MLP neurons of a small language model. Each row is named by its layer, matrix (gate and up: input weights) and neuron, and shows model dimensions 240-367. Each number is 128 + 32 x the weight over its row's rms, rounded and kept within 0 to 255. Numbers have three digits each. A neuron's up and down rows have the sign that makes its largest values positive.
Before each neuron's rows, "fires on" lists the tokens most often at its 100 highest values on Wikipedia text that the model never trained on. A number after a token or word is its count.

fires on: ";" 25, "." 17, "==" 16, ")." 10, " century" 8, "," 8
L3.gate407:220094144159160092202065128165139084122188093113073121076090193058105161127087124120159123084103134122096075169134093128190126092075139137182123181156096134126156149139154148118115114130097165117152155144134175159089087131150148123127178130144114116117134152077136148085155128150076132166155137146120091131152154085103137148160074148107089136170114148097101076136129165205141126109085
L3.up407:119131094098117131156128153192085121105128212052155181136151140142121135094112161127098155117147156112128175099100112105168110141145137123172037138159131205161066094086144102119176140136109118113077124124156122101140091108204136057123091077117143134171093147101143102167097151150161148148132125110077114121166109112061088052063092124093146099146168098127141121140091075148081149130147

fires on: " of" 38, " the" 7, " on" 6, "oc" 4, " every" 4
L3.gate219:106151181192064109158116101166137183138123216108180163107213173141136112129171142187145146072082085165096126120105071124126204120160107140133150151153139152184094161196144133127106145082135139157103124097163215173083102099188135095099124178165144113163128092125135116165126113130151155158162130134116139139085141064146097147115177115149130131161129163124142105117152119167160140068116
L3.up219:153148111112155073077089092131183155156151126158115165122098162070141099065126170077073114125140063176141083097129178097077137148119161129139107156152121124131177204128111132117112121111110113094111104124199140112123126115115124083145124136127172109100128101159124143149175126108156114140181142198149161163118078139105131164136137109129155136172148176114152185170158115165147149124195

fires on: " |" 69, " and" 6
L3.gate255:139130141143152096102159194106127124085109118123122187159169147120159186161117123150153083116116183133141174149126119132082166139080170130138134116139109149100101208130162123178211164121082117101121126107142088066132089080129101150138109107112111151088171152132050117158138146095153146074129170148156112067112170078113119087032091160120152112146177139011113094110102126103094164069099
L3.up255:100114146143080084121128171161131052085132090168145152086165130105148141175140139122165113072131180108121144092084139088106112135116106189207174146139104172150153133129105194092139114121124119151140152132077098124127153107153174150113175166114094126113146131061125126141084142113147157119106134127133115223201142153180155092135135178130119123172111127096115118066185139162114130148116

fires on: " |" 66, " O" 15
L3.gate946:102210122109119135096191159160117191160186185127148121139173096088104158148176171059158160090110107128110089176116151111198188124124121148104122095153091095143099159125102122081090151101116127166119168107140140171111126189094150132100099169137161128179127125104122144104125129154109142120178160184097087109116128102144156109133133153085141106149135123124155089131092106107097122132125
L3.up946:143119150115122129104050126091135112160144176072164096129158097104107085097119072074098072080140147073150114167128158147141059097084121111175202098086170150116158146214127126101131188045115182057124150103132090157103122066164170150113159154193071147143175128163116130102191109097140147157148145126119134150142177143176115077031117200136103127130165117105129126146096065182125101150118

fires on: " the" 33, " from" 10, " in" 7, " by" 6, ":" 5
L3.gate1223:134131149133136147109120074097117125146131116124118091135104137087151151177145200144133132179175171130078075085127173147173133154147147122108126117126114120102171176157159178191208126140164140141146134102161090051163081151131139115111138116119092150222150049033124142119072098091118169184132162095148115132165100106130144142147146116114137104111130129060163128120138114107196104131101
L3.up1223:116100191114188151109183068027133138156171126124185139077163097107094128074171099179137134174118163074111051158074168076127118155059105111089112145100116187088154180117098131147074032167101169128098108055194130101152113136133106129152076090110167148152068120093151143105171114090130144107100190089089134175118120104126083100111124110133088166165106161144128144150144142151101137121135

fires on: " to" 45, " as" 10, " |" 4
L3.gate943:116160076156114141104129141105163084111127196141100048169147133108151139119082100128189087122182072125079185112179148150128139113093146117122111078156144146144142121160116128133146104185119107162133152105115068186176068082057174179122132060177160177128141089182139182106182174133156120116056093113109114129182202100116081137156085147133141109094148109171146161101108104104143122111151
L3.up943:140122152117178125151118076108119169128109153168117172179105100179121046158126127125151100110144160117103137105128081124181146127080120202111188194177101142077097107146134130106066128188171047113162158119148132096148147177153139065136149149104121153076135143167126069127140115198131088095118120122164151184127131097145157136117141180224136149106139136141136081179132132184173146217152

fires on: " number" 25, "–" 14, "les" 8, " board" 6, " to" 5, " d" 4
L3.gate36:120138125122130154091140149174086103175112150141076123086070138141139136159185111113084176130062162153156159170120140106148159116115123142124067150098121132170186173138090112134154151174074102128211168145170114105125133140126196171152133066110160083084111155143128116143132158155186122133144115109110129084081150157115110132125139086187139110099110120142105115115132164120111187129158
L3.up36:113152158067040105132164170100149105129092143107099155084129098181159143146161103128116148106122138117107210167132180196137163093087138140116141149129115080169083080114100103163127192155121079116149152023213107085135152155119129197114191116114109192144128122196154093176169147139140165094119121142124191106061138168171069153097129116116093132091103114139097124123171183127127149146169

fires on: "," 55, ";" 13, "." 7
L3.gate239:199167138161125132118088111143116147131100126134161116116132129058102151159140180105062103159079168082101109082141092163098113108102105136131139110137155124215118173125085139129131073102119150149114162073158090153120116102120098130177163138154075118094134161154097128126099082106159156114108093056166084099094176133158096106131126123142120092148067131106085153191140085165131121162157
L3.up239:130148117097083124186128188114153173130151195140062106122081112154158079159122075117133087152117148120123100097118160140114147135119103176145135118144127121105102101096129140106169172150128071171052131130127164135126171130206128111141200206112145098137156114138100119152134086074130124119129099093121111081106046139108095130120126124169125144066091118141122143158150128103155087092121

fires on: "," 32, "18" 11, " Executive" 5, "11" 4, "ent" 4
L3.gate1094:136112103146144128143106172083147078190124151106080148117105120086075122140117122133206118146123178112155100100062122131114104166053095119160175138135143158125078094143138077112084125145059082113165153128127159107146133146119093111135112109200128130117126130192090097118127105097120165058081139136093157150113198076123096093147139100159134134096157140140105162083116220155120153109141
L3.up1094:096081125128173160141126135157191133115074136149111133168137108177140116098148183105178078137095172150100150129191127135173123142061107158161120176200087146157075108128084100120153158084100089071085115165180086098075146177170155171160183129146125143204176142079097090156115111119110093152109075137155135159124142094124123147172076126182178144168073148144105058083129105113137058037157

fires on: " |" 45, ";" 18, "," 13, ");" 4
L3.gate824:115155162140163063160122153135250101106175168094151151074136138112141106113081083143109131165072062126108151147118125148159151127116154104136153134144098079102203109101180139182085163124123094191095108081165151128173123115120061077155177140112106100116077117139168115137109112102139108185131119165116081145144077146132151122091064097169160138094141143183163152105143122152081124097110
L3.up824:134177141127161132182156136129080066067123122129166163094165168093131168148112128153189147104097094053151075139082140109145098129150147093098145136172093126150157174127113078141114123150071093138160149127131137152080088082098122128113185074168125137087076146077123164167075114107102141142127165101169116077105191107134153187120089151101126136140072164107093096185112138101116139158142

fires on: " is" 21, "\n" 18, ")" 14, "," 8, ")," 7, ")\n" 6
L3.gate1237:085132148120197119122187096205179126180132139158120104147172152120111147054078126070130105093111079112127138083115158099145107124159096069179112091107090121105089161117115138158147119135128087204116118121110106154106145190127126044129073133101149080123153093088168180070132130153128165084110105184163123152138146153163104096092132204133172156131146075105088181113127124195140095101113
L3.up1237:162179156060121115081171088163170178111138108147109093174136196108145123106056102127205104099179099107160083140145125158145126142087128070150200110102108130157099104125071097130139184141122175115100147130134152183100111145124143093152109140170090111136101135111123087113118087100078107112113104111096086163143139132103139086139170081145090132089178104103150132134118187090117129104101

fires on: " |" 33, "-" 11, ":" 9, " (" 8
L3.gate1112:101139096117089109098157135140117112193128137120147166090133132060163139114192108127121098117123124127093136133167188092144070142115094136166091169169142173097168097118169127156153142163156179172131093130120165141100082136171077093154134133154120134091094145098083152061116114170132182148158115130165094108151084104067148159122165162105092130116154211097145116123116185109104112144102
L3.up1112:071140127132138192187131111133136144095188114185145115101107160136147144162152126104125198165095110124158142170120171133098154159155163113107130144118127114170179134121134101091146095151152139100121122103139120142128104111144080135107126139115048148086088100127113164192101083160175144124174088140159108113131146099056093106161083144108068079092116156107124147147111101136145073175081

fires on: " |" 91, " " 6
L3.gate475:175128144185136122142117103133145128119140134154150090170191105162127112118115163187140066168176141124106092093136098141120184104177149163198132074133112161119086189091136112133139074116158111111136103059110109142124135117113154150074142074144157098073188108117059161172131129119137124182111094120087139169116132138117156158120104136083190124170116138106094115107067101125142101078160
L3.up475:184097109120130116178121103091070168162154138118124122156125165137132140148120133157147148150113083119103155189047110176132131119131125149129179142159099117079138122101159096126163194139156172153161150072167142110109135065121123094161131103108128167152088102081140126093196139129142097156086088127076186097088131124089126108131087179113136093152112095140140166135061066029120125159131

fires on: " (" 27, ":" 6, " meaning" 5, "born" 5, "or" 4, " name" 4
L3.gate1278:090095148147170195089140130109099122125112138120053140077150112091128087097129107088129089123070135075152136116131133087093085175113111153124107108131097090093084159088128156117178099149056125153130129151109166102100119151100081104173152157125095097111093121131120153099112114122135174138166140131111147084203096153131152125129113140119115142174168088105143142091177126113111116121154
L3.up1278:105143108128086122104135079105138112142145148133135126077059151128094081123111096114127131171152147114105200075138147136088134187177172071142121115177084128115122130172170159154202089142154113117198039080098163195145170117123111126154102062057145125095149151097104154144147173119141139162149115127151157085138119107158096123102110119087107088099131108095056154123170151148136116124111

fires on: " is" 36, "ill" 6, "I" 6, "ry" 4, " to" 4, " +" 4
L3.gate444:083189123112143124109119114157162126111151150114095115147180114086150042153131059097126177101175165157128169090161107068134162130130110061151086111116165092133172118159093161087107140150045141181126106086072138056133075124087122150120132096202127073118119148143138140090079162138145139146105156152122139138130075114189145145113064093217128103054090161119140106145170122130164172118132
L3.up444:106149100155138116103153206134143107154168149151135125096137129122086097142144146107154118169185151141076101136122117108162149143075121116143113083161061071106183132125087106163079077136116112133123104087166096135160184136193141163137061116142122161091101111150133117151147099171131132085105139134070117119075077177108153144123087123108115122084139106119126127109126108102120124171117

fires on: " in" 22, " of" 17, " on" 9, " studied" 7, " study" 4, " studying" 4
L3.gate128:130154127124151117139145169100102106111165154133148130136143101155058101175102126124155182152087152144165095134051132143122179103135129073115137149142172147145115095147102121118140134133150139175132129151122150186173063105158110090162112135147181121155093121119070166081109093111148128236161126170160122120142138120144075086106120131131101150115107138118134114137098155096101102126157
L3.up128:114153106109132139066104185134111109130143127153152095152112098134062150165086140114070131145124166120189078161192130158097168153107151101142166151130122145130135122126143177148101134113124161135062100199073102101179133162181134103142117155153136117131119118129075133132118125123190172102118143189172126146185060152118108160154152116076172096108091136073122109136146131096136125125169

fires on: ":" 27, "." 20, "3" 5
L3.gate457:128121131141141170164141181115096162142116103152171091112073118121149080112078208129165093136121135181164112119137110095114100135160086138150195123139202158090143110129107106118122152143165161085094094165160122124107123150216087190090138172096111160130141131091147139135133123175144113170100164163160167126091159144118147153143135190119149071113095070153140172104180080130134047151148
L3.up457:161104112146115079074151129117134125153113136140142142146133177100111181175031122140149140158104101068095120095222156131187124141178068193159136158096114126126148090099172131140156227166187127113117151173137139122110088130126158077192082163107122055140172132152120078099131164152154125134155142154134151124108076160131162180096128153101096133146103103136129099090072164109138100121144

fires on: " by" 24, "." 20, ":" 11, "," 7, "-" 4
L3.gate828:125134150173141107101062157156094156174134212125124136145081078106111186140178153166167111106080161099171119091130154140130149106167128147127139074142136039143082141149133123035133118140146149139124138131102157145108048160188117092067098130106155136178128140149146129193137122100135083113142068097144149121111165128115134116176145072120149140115112125096081140133154117139095085102097
L3.up828:135126174115166138127109091160110150122136149078119134119101136131125135120136149130133137123123109155101133180114100096108107121077066103104129120108075107065114067085139116129082162106175195101126109106090107080165148099080103112097145135131109131165148110103101127145135158158061155162214120101143091088163086101170092135155118131119126226128138117115155115137187120129144103183111

fires on: " de" 20, " of" 19, "'" 5, " De" 4, "-" 4, "o" 4
L3.gate1333:134098079110144114132165100112166141110191128128189155099141165105100196143140178136082138154097176133185129104064075099141120094113142123117154125147144111111144085173143107144125154150124088142158101090080135086143158125167141165170142150164148158119152088112054132115120126124195157136113057142190162168073132053178085101097123106137052140111154136149122142110170145140119132103108
L3.up1333:089108106123102156103167072154163162158108158160155145163111173152147199140121108123137118136109145139095114101107111095146136075133123167124126123196137134129150098211093119127087122104083134098132089131092068176146166136170108144098153069091073084158102126095100146150090134123127083083136153074138071173149110037132098106154123155118164107180102112088120107163186155124106069085102

fires on: " by" 17, " of" 12, " is" 11, " for" 11, "\n\n" 8, " the" 4
L3.gate463:171114188120105162079147123143148194139107167096103145118109116078054127152155119159037105180146089153092132111089155095164070154113104111143142123142138071097109137136143116119174112137153161165154175103129186110084109103089159106108097119141103070119109092150115122068129122084076109084154139169095143081132192090098140109172146176200115115179124140136160144140157110099131148161151
L3.up463:127088190159086168110091144104113038060119157125157132149153112138144118177135138104067139139140137032103148122115191102175061104142145132143162189092123135140169154148130049033155091135080134164192099105096130093091127121127093153159052072124106088128100163118122111111126141158177139143105201081096133111093077143122147063143111110124156140131119161196125172120095154124069148104133

fires on: "." 42, "A" 12, " /" 6, ")." 5, " is" 5
L3.gate201:123089106140170144140139165085164146124143126157151144124134131107131136126068155162153059130072146069112140126184156119083184115117105141128110100122111129117122147117134192073147129173122092165129103180087087134114134154128160042179144132112133146115112125133144075015081074138119132154096151138126137124115143052117065161176131141074163123171121123106179129133161094125070180140134
L3.up201:130124158180097105120161132139142156125205151145168147151101160141163144182149154124122064153115187119092117131135139113123091170132166172189136053100083144145182105098134142207080139179141140166044086115159101072166142135194199120131112125103122109159129135180108145063126086177134154073078135134121148155159085217151078164137166123056126136132149108139126123123126159210134131101122

fires on: "8" 24, " |" 24, " a" 13, " " 12, "88" 4
L3.gate1214:046133088090122096130104114155182157111052124116160105156167142225078123145120072150141145107112151144146158136151143112111074175139097102141171119085041188152165141111106127184107171159118144049168136158170146147145104144072143161125107100169123095114087175174114098151066066111129171131150136071107153074110109166115127119131142068134152128154144132125055141135120126093078111088103
L3.up1214:156110057113148119175123137143109117133149142106139119194160115155155112165146076154099131131168144171112180165097157119109098136140122178243150107143115102146115122133123111089214147119124130148122124125150167124122139093151094140131122087161102084125127150115136071103156140163129064108126137140139127131109102060126119119084110172085147121156051159143080109151116137087181117039149

fires on: "." 59, ")" 29
L3.gate831:068123151108179081091196138116143179116118107139141096107167124102103071072115112221099145089082085133149049112090180071144193155099136101104120118096081150178108212157117166129136148092143109126165113164149065107135125074172116150112102108078082165081109157076140209091141145080125123176110068103136144079150148165178139151188140101111136183113117059149094104129111058114136133149076
L3.up831:150111085104096112124203102167147123203132169139152109074106144117124145156085169139090075146130114203152141169083083108143162103136178139197148083134102129158191063138143113114115146166127063084120176130153180160154144131070162131082106118168132159095070179108129183120111095186203115148116061134116147087065125078099144124086131164189118110099176086071145136096156159094171067143074

fires on: " (" 34, "," 32, " |" 13, " —" 5
L3.gate869:122170134119112128148123124107105102144091098142150165128102144131104172108137193153136129118108173125125108122138107143086092063103135086131209110104145099152166124104138126106082094123135137125063086075116101103174042141102129125153088162121085135082117150140120197159149141138119101121175165076135116124084136100191149107113095154187168122122191112104128060164104093147132104116153
L3.up869:118087126109083128144129134066126089141089155168151146139137155109149053091179183126182126099150139153139155143124111055084126075125108126171172118125119086125115130132139142153100078092097067146096106142092146119159057120150144138136134161122071124081094168138153130156140107132129118112096199135128150137141143143158133084157108154123127164134114082089131088137082122118127132178141

fires on: " of" 25, " age" 10, " Party" 7, "il" 6, " from" 5
L3.gate397:136090172143093093151145112115100169062124097178169180146120115106158129106255114144186177162121171124085145128154163086152151089132073090117119099151134146117061135057151129149130102135080137121121135123153115108131112125150143102124042135137177159188150180132162120064085148143102144127089135128123084108145135137158148138149122166126061063169141188126093111138145110128136155088118
L3.up397:118090151099110101139149092117119148058128070149171140095117156164180082118194113185132134053101104150156128120147145061220113154124101115118151151145125120101095096076146119122127141093130150100198154084114099138172150116134089125230068129114109093156142094144180178112098090174107112089137171157142100134146131100144178126083156128072122152122139106154084100134115141172160155096125

fires on: " |" 32, ";" 20, ":" 19, "h" 7
L3.gate175:179156112073121151178105142161179119149164138163113138202154076143173170147132156056143149158115134085130121038152158114165146074182108132134130118088142112098128119115084170197092141116140107105144110125097136176125146094218102191146142145147123091164079134151073092187069159121155144159141107143141133120157101098144097154078126103122167179128134132140088165174095139176161141109111
L3.up175:116085185102132100124100186126211207165138120183126147109103125155120144151105112156194098129124121167120117115110129125179092164132169073127135108135073101110145112069135137168122155155083148126077080063147109118162143115162104157118157109153127098092124087129123082177124112148126160144174107157179154132084149101120170097158071163141173101142140172133104110084175090144144092157151

fires on: " as" 82, " name" 5
L3.gate935:131120134063177089049153068147096130111131153171115083153137097123099163132176099183136088125111066169085113146167146093141106143124142157110104172091113131119111123179143127138111122047165134142115093167076129111091113128138128081065101139135086093061124127197131098112100098115151125167149172102073118119090091150162113150097163111136145113176123146073129123153115068162123096122133
L3.up935:061147105141134136186138097113141171077138134137115117101156113151137122107092063152146091074106139138097140122097082169112051129121155178095166092070077141127124159153127145090172130156099067176090111116119179139158117067183122090084107111138119105144131115101082116056149079114146118118158091157104141130156167115154163100087180129078139198143086106173175090123101167058098127125096

fires on: " |" 47, " success" 9, "ness" 4
L3.gate484:093154088119103105093125095178139126118130137159118165157142132137142172142111100127122118107134030092181120243122185158187145125152102148123177092195145183134126163180158104121162093148118129164155154150153117163162126149079165105165081070155134109089118135152103075105123136136157182150104149160068105092142075156160120179163157135126157082145097098107118169185080108140116093035114
L3.up484:161095148151060149152082079183138086171160126142134067148101168175125122138123154103105109048106096145119170152103132121133137104148140153158147080132118126079165138121136094136137116175121168095081134138123101157132132134147122093141126083122079074145114052115155102090088122094178138066109173174087214138108153099173142082102135117105103126183130111149073112159118067126133133154171

fires on: " of" 25, ")." 23, "." 10, "one" 4
L3.gate309:157167109123153112116162127082117176077095178136139214119118135129164164094113123099119106107109123128102147133138131165142185154121153174192115176150129156166184152116115177119158114153136099161086168148118126121123110146160170093121127147098167115140166142083114086165125143162148121143061101182157069209109133110130113193095075173123169101091049161059108142122147188099114150113139
L3.up309:138175144094097095140144158104095122107157087104153142064164154156143130118084119163141140164114145150115105121126164140121208135127133147107059108214134111147130124077128162110116051206137106111120091079166128129118115154167124136141087137090177132065167124140083161064140126098143105129125107067111126145159121131111126112140076130075170074130126052090111073088120147125136107122077

fires on: " mi" 15, " to" 15, " or" 10, " on" 9, " of" 9, " east" 5
L3.gate951:083136132149089133140113097049177074131176121142099164112191198148144123137106191134095135146102088083112117170115133149115132157151168202123112134087127158200077121114120179171105103140117101084136117144176151084127155153175145119108102131112148116159138096101084131172143158126134153160143150111132125143108166186104130124081143103169092085105168161113121065114129115103134131101135
L3.up951:125157157158156151184107132104141165105107148127118113111177084124138087061159169098165106162058112162107155120123070119152100144093072155124153099126135113114151088050125102149178092061119133129098137124155134138142133150121153135097084183121126103092121109135123124165123159104149086086158164217136140151138132137133127133098083128144168112169131156109143101154096168088092142121156

fires on: "," 24, "." 19, " \"" 13, ":" 11
L3.gate106:126131160189125170136108098097157167103112110141084097162104104067096213123109129060108113133144108115111119169085145167166090143115108079129123111112167056126129155115124094151123117127201160144177158129182132102078133154181143147134057137120126169166086089121092131137143149049129136108185173139058170119142144137104118106096161177165118116109103073102173135132115115131151088101185
L3.up106:170162131147141156144064106107115121109148157101089132118122131118122189147104105163057124110099115143133128139070119142159151149132124142115147097110142160175101100150129062123199067065142165089073128118109158142127128150138102104141102131122124120103160127138103081115100142084052073122092166171162122116121104112132118103115139124173085118152124096129167164126176111132104135105112

fires on: " in" 23, " (" 12, " into" 9, ":" 8, "in" 7, "," 7
L3.gate6:152159087114144116122114081179112084091149206144119191151084115174099088080138147191115129111174126086095137111116160138129135086063116099169184099168160145193121095147123112179136071155129158142100112112096154116152108146101076112089107124076167144137087084109119168124125114140121139168116173154091165116149169159103161166083100137175133108157185121141120147107134168087162136098183
L3.up6:128110126111166135154209123132138185165131198174051180135091107155169161210117136137194051103151112118153146142118098173114148139099173082176169119178183130180120175125097147120100112156152112125092148170104121088148142106137188155120161095111093067138114094065119140156065161107159047131105155129117134172160149097165121152102125152098164097177130152157213100115139097134136146102099

fires on: "." 54, "v" 5, " or" 4, "," 4, " |" 4
L3.gate435:135153070141196129090110149112143178170145087139148124110126105106138124097159122090092115128131094092082096140093126099121174152087157151153163109131164187116131132125118124106126143151137068118137101114148125122094070127117127079185120126166159119153188178096142111128094152106118141143127118187119061231125144142135141153148134112106164117149112118118076124126173204117120109119179
L3.up435:168135137117124135114132133149105110158095144094117147109147063109164112133148128111180111191107112124090114140142092141162192126106146163098097117087172092072110096120088159141166145110099093112139140114143206135103127093084067097100106089165108095127085084081144122184141129179072197191170134142143089168096146113126074133135102086153125100134096133110130141142128180185147142168135

fires on: " in" 50, " a" 16, " of" 8, "," 6, " at" 4
L3.gate864:131104188096100124125154155126148120136142104153131185140093126096144093072093168114123163146137102130085154153137109090111032150121100144148111141104187118161096121153153111086140146120116134088142163112074089100149120166106129191063163136113133127191114145167098106110121099170151147109119136086142102137110142072146128099142156071132123122193131117113135147187162094083095227143103
L3.up864:154104083183139096074083144139100168109087151114160133163167122130173120076141121134091128116082121075140133093102109073169128170124118112124176104139121084128064165074110140137067071153084144096123144121157138121111179145115123070145127152123135068116159186107152089134151170154138153132183131080147099144168112109143147160052124158149170130127173123116167151131158102185090114126102

fires on: " |" 25, ":" 12, " August" 9, "5" 7, "0" 6, ";" 5
L3.gate1301:105150120118149196120095097110156076152103157132155109141137140195141143081134149142101136117145145120102118126109128051147080056116145129146132072144126102048177117165147150107118075100107151119109143171165167122228111146157158123199072167101110126100107129143197123080143151122178061104114184088203109121109125198176147117128145121120103108099127091147112143067101126161085115126143
L3.up1301:156163100162144112100178165138169169102170159088076143165120040109088086160142131137102105136115134110142150096176149130095141133167104155131094159105154175122063038117150107127181104139188099189146136116104204134083116151135130119155163125095072209120177134126118125138136174133107160122049140167089102142144121092104164190087138148121111141136136108122155102101111130129111112093113

fires on: "," 30, " -" 12, " when" 11, ":" 10, "-" 9, " as" 6
L3.gate312:147125091102162126083096075156137102168158130095108164070191122127163132125130152173105099152119148137092150143121107173120065134094138117188118090169113077159081081200134103100161138113157171130149114154089119148150155089104144089125129124121125155117156062129175120086130114135176172123123089109123137206109206106058120134096062146144154091096085174161114125085114057052092132149149
L3.up312:175102178092106117169073178142100128100122122059113205129150106148167212153188130183203059170145169095128159105124045165124114105114135151150091100144091111144086111176100133117079117141113175065163169120159097164106209123145097089141102143139133180110133119081164172090127122166105143084072110099114130112087170123079137076126129106111136148103120174165171167068112143118103039148124

fires on: ":" 30, " :" 17, " |" 16, ";" 8, " /" 6, " Tour" 5
L3.gate705:135117144147155153109157127109194112142144104129167126118191128097115146128103081136109143189191101141088092187133130125103087094127146156107072106122171165144122117154178165135154122151132134150103119131192154077142186134189185174091159193161135109144075084043152181183108157089109159137182111122109138109105145141115100113126098127138072110134144129155137110172169159124137152163112
L3.up705:113087122168108165165121156103108114092153116151093143143105143115171121134205106062130118081115086108104155149126144095117133104142123076067128111147127113097098179185138178124136164217148102151078148165187126156156117133087120119058101131149115142120113119123127145136161089136153176105126141094138149042116135145114148125145146169095130163098177183189121068143129133164135094109155

fires on: "," 27, " that" 16, " \"" 12, " found" 6, " |" 5
L3.gate760:115154151144168157142173141104144172129146123132159085086145174086148142162150077158128115125140134131160097132174104127039169134132112111137128157115146085134122100139144088147120175131156135117147134096142117147134147155162110105126113139167170159146120064066203100093076114153166108144162166069124141178116090058162109070093188110116115086155142117130137136152181136101167139137108
L3.up760:121105148068123162131208111146162122149132127119138092174188122112091175156111128155102147146077101059167074122104142159142081146115162167098150115106094102083173146160255073129152178075118185097086149156196172133145062141134138067135142159106136182130122141147129063064149073070088131133100110120135109163146095086125129063182110119115096083168110067144142107144147182139111135126148

fires on: " that" 38, " said" 12, "," 9, "–" 7, "10" 4
L3.gate1125:123124144108189127146150132111138187110114143086159085165100103141102128146155143174125139155142062140097109109108170114090077111056078111163071149105083179177069077128134111164167126099117130173141165140078140180139138166113130120116044107084117109091128104157117082158135099159132140075171132151145079128070126118133097154181169102091142206161147073164111143150128154088166108168102
L3.up1125:112140095078137089129170123118125167145135121104124146101146140086094091191182113189146145121121066172133117137078134119119135087142146097124179210129088120154077139117134131115132130087108142123125156094080131167164097148127110114129139101093106130139133078168111087139136090153148153090127104144173105119140145197155115095099122137140094069181070081144088173098182125164072157123160

fires on: " and" 67, "," 9
L3.gate994:143061139190088148106084167156119148101144137124131135131154153127147085121073164111133148066081141104094167170158135095125098130161167089163114084167148109147108081128154133216147162130095105056127132103137122129113129083143102115224093143168123183132174157119105125124136168068194145140152125098154102122139166165160171142098106098146140146101153170141093113158128144128142075082136
L3.up994:117108135134061103186133110078144083124133126177126125091174148152097175123134157129060119157155090183093077095094129095059103157168142127112146123105095120162135123085127087094119136122144143077068110189099144109131097106088149119148122196189106119089156155125146130134130153118156127070153102107154145116075099192193173196111144105154128190110100165137105113096091142088109154186107

fires on: " |" 42, " as" 34
L3.gate1104:120156173137147101160158089157135108136140139102160144109222140122105078074187103109163117133180102127080141094103171082111103089148104106116109166138107174157112093175203143129150099092105081150128141170151103108145214178180087116131115141137113036100138141164112195061169107126151157117123126155172124089193151146134046116087123105116108151140125119136143138185126172137123130153179
L3.up1104:167151141128132098154125094110115068063163078109118166084137128181071139098180081089095085092113093094063130108123152204098141061149180130066173166106106118115142195105205160104146118161147039161091123151139109130150145122193129097103102096148145135130135132189089116107107107162130149143104156179079151083121095120143114125176205091152121170087161165157190137093075070134184132119071

fires on: " later" 17, " time" 13, " year" 9, " after" 6, " day" 5
L3.gate89:116148149145129169120094109120173170137132133106129154112110130153148105136160152117128119080118141109100140171087095122161123134128049138164116173156142074132203110105108090117127080168078170106106066145124118080120098087102159129161147241126117151150098140153190135109100159167124147137169143044110121141142108150091073129113117110130218118152127094135091101174152160088109142127140
L3.up89:166126135114144080164136107197121121100155127118128129129128129116163110115113097178143090085161133165138149106192203158143199151111092114077134078145170135161132124126066055138167188163158130102161170168109113115112112189165107110092132140102115122136096073124117201106096135131193160103152062100139108119167127170117090105170116153042119151113137162142098101085155140137139146115161

fires on: " of" 40, " in" 21, " from" 10, "," 8
L3.gate505:067156158177149066122138082146142115085091121110116200142103128160133073133141085130085117106167121137120147129148134123135171123184125127104102154115135113188118135103141101090109134133179103117092109158093061084118148198126129153158172142136136176123137078170087128144161175151129146109093153114145152063094101106056138196180129143162131091072146073129133058061126148072170080080140
L3.up505:102115124172131170106178123138151140085130182206113074126089092152134137142097124113130176109139137072137154059116077070086129075162102138163166118123102170175192114121126147115078102097138144133101121114142126104155097095113169142035163189126118145168117058163101152124088105149133094130111099160126143148120152098121228118135114136211111178104155109142167162143136138101096179108100

fires on: " |" 25, " at" 24, " in" 12, " on" 10, " " 10, "\n" 5
L3.gate999:126098174122082166129175122078040122153172096119177119130129146124214107168083149086202145114109140062138139078146090138139111159131192123117118185112111160126139185121099117164119143185111182125098169136075151165151137078112110116138123138131115098107167134168107123093148101154188125197087125103175123160146118124114134153191152106141150161178170119154153151103109136103133080126096
L3.up999:147076100163078181116108143134093151147162110206118117152117119115103118154101138092150077146129140076110113135187046136151156129085113132069122113086130076154128157156061112088106123190146072107105131159172098137117215092102162143156137178115068131112149128113076125152180169134145097154086162158182144083109090177112156142173104133153182180113180207176178175093162069172118148135130

fires on: "," 30, " was" 28, " is" 20, "ly" 4
L3.gate797:126177103175108165073096063141135160122095127119098129138163151141108135149132113121144100105173138169073146097031165173178106062049194164120136085121176134170085149112197083143210173132144156099203114151134183157173078068065098112144068139090152105092130093103134125141105132137166103110120138175087128143134174191099169090110118101109096132129211149080117158092189096101108096124154
L3.up797:114083145112075145182081090161102134115120167069146126128105053153118148145109126157155096160120139105122046129092150114111175138120174109076183075131165109103125098085110084162179100124196116111139176121142151154125150082086088130133125185116073115192121112153152107107078164104122151129104158113101172162142167150124205135091187093111179142140130122077098133062115078099137136081146